{"num_hidden_layers": 12, "num_attention_heads": 2, "intermediate_size": 1024, "hidden_act": "swiglu", "rope_theta": 10000.0, "qk_norm": false, "init_std_up": 0.0223, "warmup_steps": 417, "decay_fraction": 0.831}
MLP neurons of a small language model. Each row is named by its layer, matrix (gate and up: input weights) and neuron, and shows model dimensions 64-255. Each number is 500 + 25 x the weight over its row's rms, rounded and kept within 0 to 999. Numbers have three digits each. A neuron's up and down rows have the sign that makes its largest values positive.
Before each neuron's rows, "fires in" lists the words (lower case) most often at its 100 highest values on Wikipedia text that the model never trained on.

fires in: "would", "can", "band", "will", "must"
L4.gate374:526464452506477539469515526467482507498487517477483532482498477517509497471512477482466478496468476510491476518498493524466498511496532489463510465522509461506497489517486453548485462466571508512506479487533487517466512490517520483486471488516488501499519499513474514539494547492500523484440500474507523499536455510586482465500500473527513532467489522482486493550539517466511518551444493481485527528533457498484529488433509506490465497499500449480530513533515510501496539497460501444499469464448505519515504500520503517492498503474483489496515512485486510486522537523457526462
L4.up374:476498439551504500530509486481451509545490490511453484487485486522497521536498493472505475538532534532485473462567480489460494469461476507492523471488493515501515513499468517534491492493507519444469550474519468506498467508497524490489501507501493509525499456499471514515435505531487453509507503474521467525490526562467501488522515458529508524514489480541515531480505470504544485479529487506476493503534499496498460502491530538449481468470494499497539552454506457500523499485515492514526510547508540496521513486514529527476463546499507525467495449477493533492474480551523512478

fires in: "state", "city", "county", "stated", "states", "requirements"
L4.gate743:516532500538464557511512503498532492481491510508488523532487500527471521468536531507525469514502483525492449522486509496458502520479498488466555483517521526515535458494540502479521503484481519510514506483474506530481522509472515517477460504473525458520525529521536470475514504506488525498513473534513546501524525534486462483494517468501526472479496473491487475515511524472507508545497473490503455520500514494509537486542485504451508467504536494484477522494507474503517567480510499456527451578535501501501503453482519481506457503519483489481505521506532551479497461492440506502
L4.up743:501457506552526505474492551484502516530486551487529475521540489483483495492482456480481495490462449548515475509498525528559492488500522490541467514485502486520502509503523512579529453476428509481541495499487495513522489512485518534532450541480510480490490496496554498457488504512457525491500535470517522470528513509498502517525482485501463485552502511495482504508482507518508482524511512530501475479491501493483511498467500495455506491525567485492530502538504517507506524480519473506543509519512521540502492463473505475480504463471484474474506499524500515533499512525549514486

fires in: "nl", "football", "northern", "baseball", "nhl", "midfielder"
L4.gate703:490500470469522525488496493471505478507473499517502512519509521553483544528520534498497455472479531557478492489510495540471489537456515523495494534482463495495479546517535507472482528505484510482559512529519509447525476535511538456498494504483482480479475507511477492512493522504493523480502503474533456460497540472481518504479466519494469524510504491520484468533496493514544510483521452462515520463478509442510497536479485507529537478471463483494500486473538527475510478481508470478527508510488464547529479468538501504491514500535471529517542461531494543542533467532527519505
L4.up703:520475475475493486520483483505472490515514487530518508492488520494537502480482528500476542481512494509467518511483511524526488466468485534472470472575478533539515520491500493535536502484540512480501509533545476477525489547507487526544483522459525529505491479511541484521489519516469465508496502517525524532458485511530527532467502486436490466490477496450458506536510504495500513518502528461509509505496516458463509498457564521523522518506515498442499468474503487535495471537528499501518527514500500501487541501509511507488470525520492516526534474528505521492487509515507492471

fires in: "made", "gave", "make", "making"
L8.gate533:460501490463505492523506512474480500515448476474513504550526554521504490494431504505489479489477474487487508514476495512517512505461502476484464441484512526475471511541531479495489503536549491529465460489448450508510457478468477509479466451484473506497505522490470554494536514546523517543483498462471508482508517472489511496522478514515478533496502508521520463459530526478457453491499503520522502478497541449483466475475512493501507518493478461525473486513494464497518457493498491516499515474524558506553478481503515514522516504495484488500485491495483514514474485518426461489
L8.up533:468508519512489542520496538491522549512540465505469523508479542525532453499477520471537478511479492473526526510497502511470531465493455473472481471527468477512495462508514490530477450546479484516468509498498500496531516572437451472499524474490493560510508520497424509514563500494495486513515493483545516452520525500472523474535537512486517497472488518530493501480484494485469497529499474549530510490469526510469492499479507494471468489550494481484447507508545501470498447502512524477489539507521519550483515493494514453491530509487495500506462529508506541494477506508468486509

fires in: "same", "following", "different", "similar", "separate"
L6.gate132:458529531483508413464516466516498506492519476481522441470483540479513556487483495504477506493501498501478504515467511494483494500559500520480512506509502482486517459491483473514496495522464465506497514480500477547526464504478527551492481501520507513523535499493516485527504552443522507466497485481506483525492537524505511526527508489533517531517504501482484473509538493545482491492480435487520465541494485546478503497504519514513499493471484534478508517536492508475481498485504551531478507495502534529499487504469472491504519493502487457487460466493529483487515501506497509498
L6.up132:487524494476530515478543464515485513481508533492478476490539460529526531482458487522508520521438481505557508489492439473503505490500515450505493533513510460512476511489489547537519505494474547504546530475489506501447514531514497524459508498530485491463487492487531533509498511498486518487523478475522530510474458484516522496470531495480488518491527486535518532524489529495461470528515536497531456525489494515529458460497491452471532492490480556504537498511458488491483512489492449473495526470521497541570502500508517473504495465496493499512517518534530469493480488493429484510

fires in: "through", "since", "in", "by", "until", "following"
L4.gate469:499475544500551478489496501525480518492502511566492529501529478467543488487470484473474495517508548483539484492497481479471546510521528488440472505483504530477492503523509517543522468540522487535477495525499523489469496441493504512474508496510499502503507541493460499500497502487447497516482457467502500508533480457505469496508497529531454485477505510526473477495466532532465482506452503528495472513464487472494519532513516485536492532418506490549498541485478474510549472498514475478472484539498530451480465510458469451474485501497567515474474477511518481502531494540487499462
L4.up469:555481528541499521482510505496505517528516476537559461541499496488467478492485571510517500550495474456440456523506486499504486478505524472512510495491501533467546516498466509504510494472464504472541511499527510475503533487489502468537478535464497493481471474534453530535522509488512459525484501519519510552502542508520497512490506495530496520508566553514500526480454487519517505475522491498477525497476519476520529550514485511479513524497484518497520487447532502489513536488484488462503504498529511467492496454485499498522476507439510479497472523481518536490529500498480481540

fires in: "series", "season", "act", "version", "war", "year"
L4.gate973:503503520524540490515477531494451451454456517473534492546531477492547550546556483532531489515494508503495486488530517457503493492517476434484504469535482503504443509521507455433482472525519499496459495488490435506500488495479554484519486525468499529457482513501515528546493504517485501478523519473515484477543554504520497507516539491518515478462545508528460461476540502526527459514521503455491489489517510475506441471473499481470462525452540484481482509511525510529546518532499493487501503487490504514528526486493543502510524534506487494495503485500496526480499547474509484506
L4.up973:566519446514487492522475505463519517526483539520519508489509471478528496520513494475477497531488548541499469476525502474520557523507483456509509481509519472528504524487541469561487483485504501455469520516494464531478488501469512494443494491546529494500495523497493528509467527481480517506483485462521485524502488491479496511507546498518537507481501493424475499475510496509501507527498482532512500497496526536551475485486524518540553467489503457490510492452477525545485558553486478506495491511530517505503519512462504509475500539535540488515559517472463492518485501492509542527

fires in: "where", "when", "q", "which"
L4.gate358:483501485500508536471507495496561491474539450440494513503451490489457477505543465522468487502501496525473500503519543491525495469466520486510499524469489527504489491508495476462481485534494452482538511542512484496496474481491476502476520509489465548504520464448441490506517489487527517504520514487508498493492496505472522495552522496463507515499506479528528499519476493496522516517487485502483512475508513530506444523484489489477491484508503538488473499490514529526482482534506441508507521507550533473523497476511484560514497488505528524488483488502494551548522482497461495442
L4.up358:532524498535477520531495523519522522520489487528478546495467522515499449509467489536532506505470472498574433495530487489464481533518506512478499503509532509500477479522475471474490490461511478529498481483496501499481505497482510520483524496460460505507506515469532507552477457549490482462544487524539536530503522492488538500499515501520505480466539568530475494480499533512490550490512512516498447494502457516522473546530474485534516487490529483481503486457489505527519508510516517515478489490548479505491486486452443506557453488473510512482504479510448472440455467480474503512

fires in: "been", "first", "worked", "are", "work", "best"
L8.gate321:469557481502501474518499506501470460501532489519506475492433531476484537512554506503515507527471466506527496516486560505522513467501499502512501540470501539521490511491498548484515483491482488483533484509482483467515516535465522498547510483537490474521522473509537493495502451472495500466530511504495457488536526504470478508533487507515485501484522486471530484511473491498536490508522514507513486489506464521445506492505509511498466506488516518513504514525513501494513509480498481528495507477501478512504497537550538530473532451501463513498494476528500451497532493519502496493
L8.up321:576479499533485452485533480470519495464497499533495546489525522493493467522523473453468511498494471509515492507524484454527476526496466523512502499521531478503466514530504538525551495546472495470494483499501524477458519546517497497484493519474471504504466488443477509460482503496572462470497515510505490471503507513509482530546528505508476522512519482493542480495491530510495501468517521508490522488474507542490521540520522525528481537515520502497519502504485474505500509515453489507474504481500519453520493495498484521502483457512534517547530493493526503530484479493461468476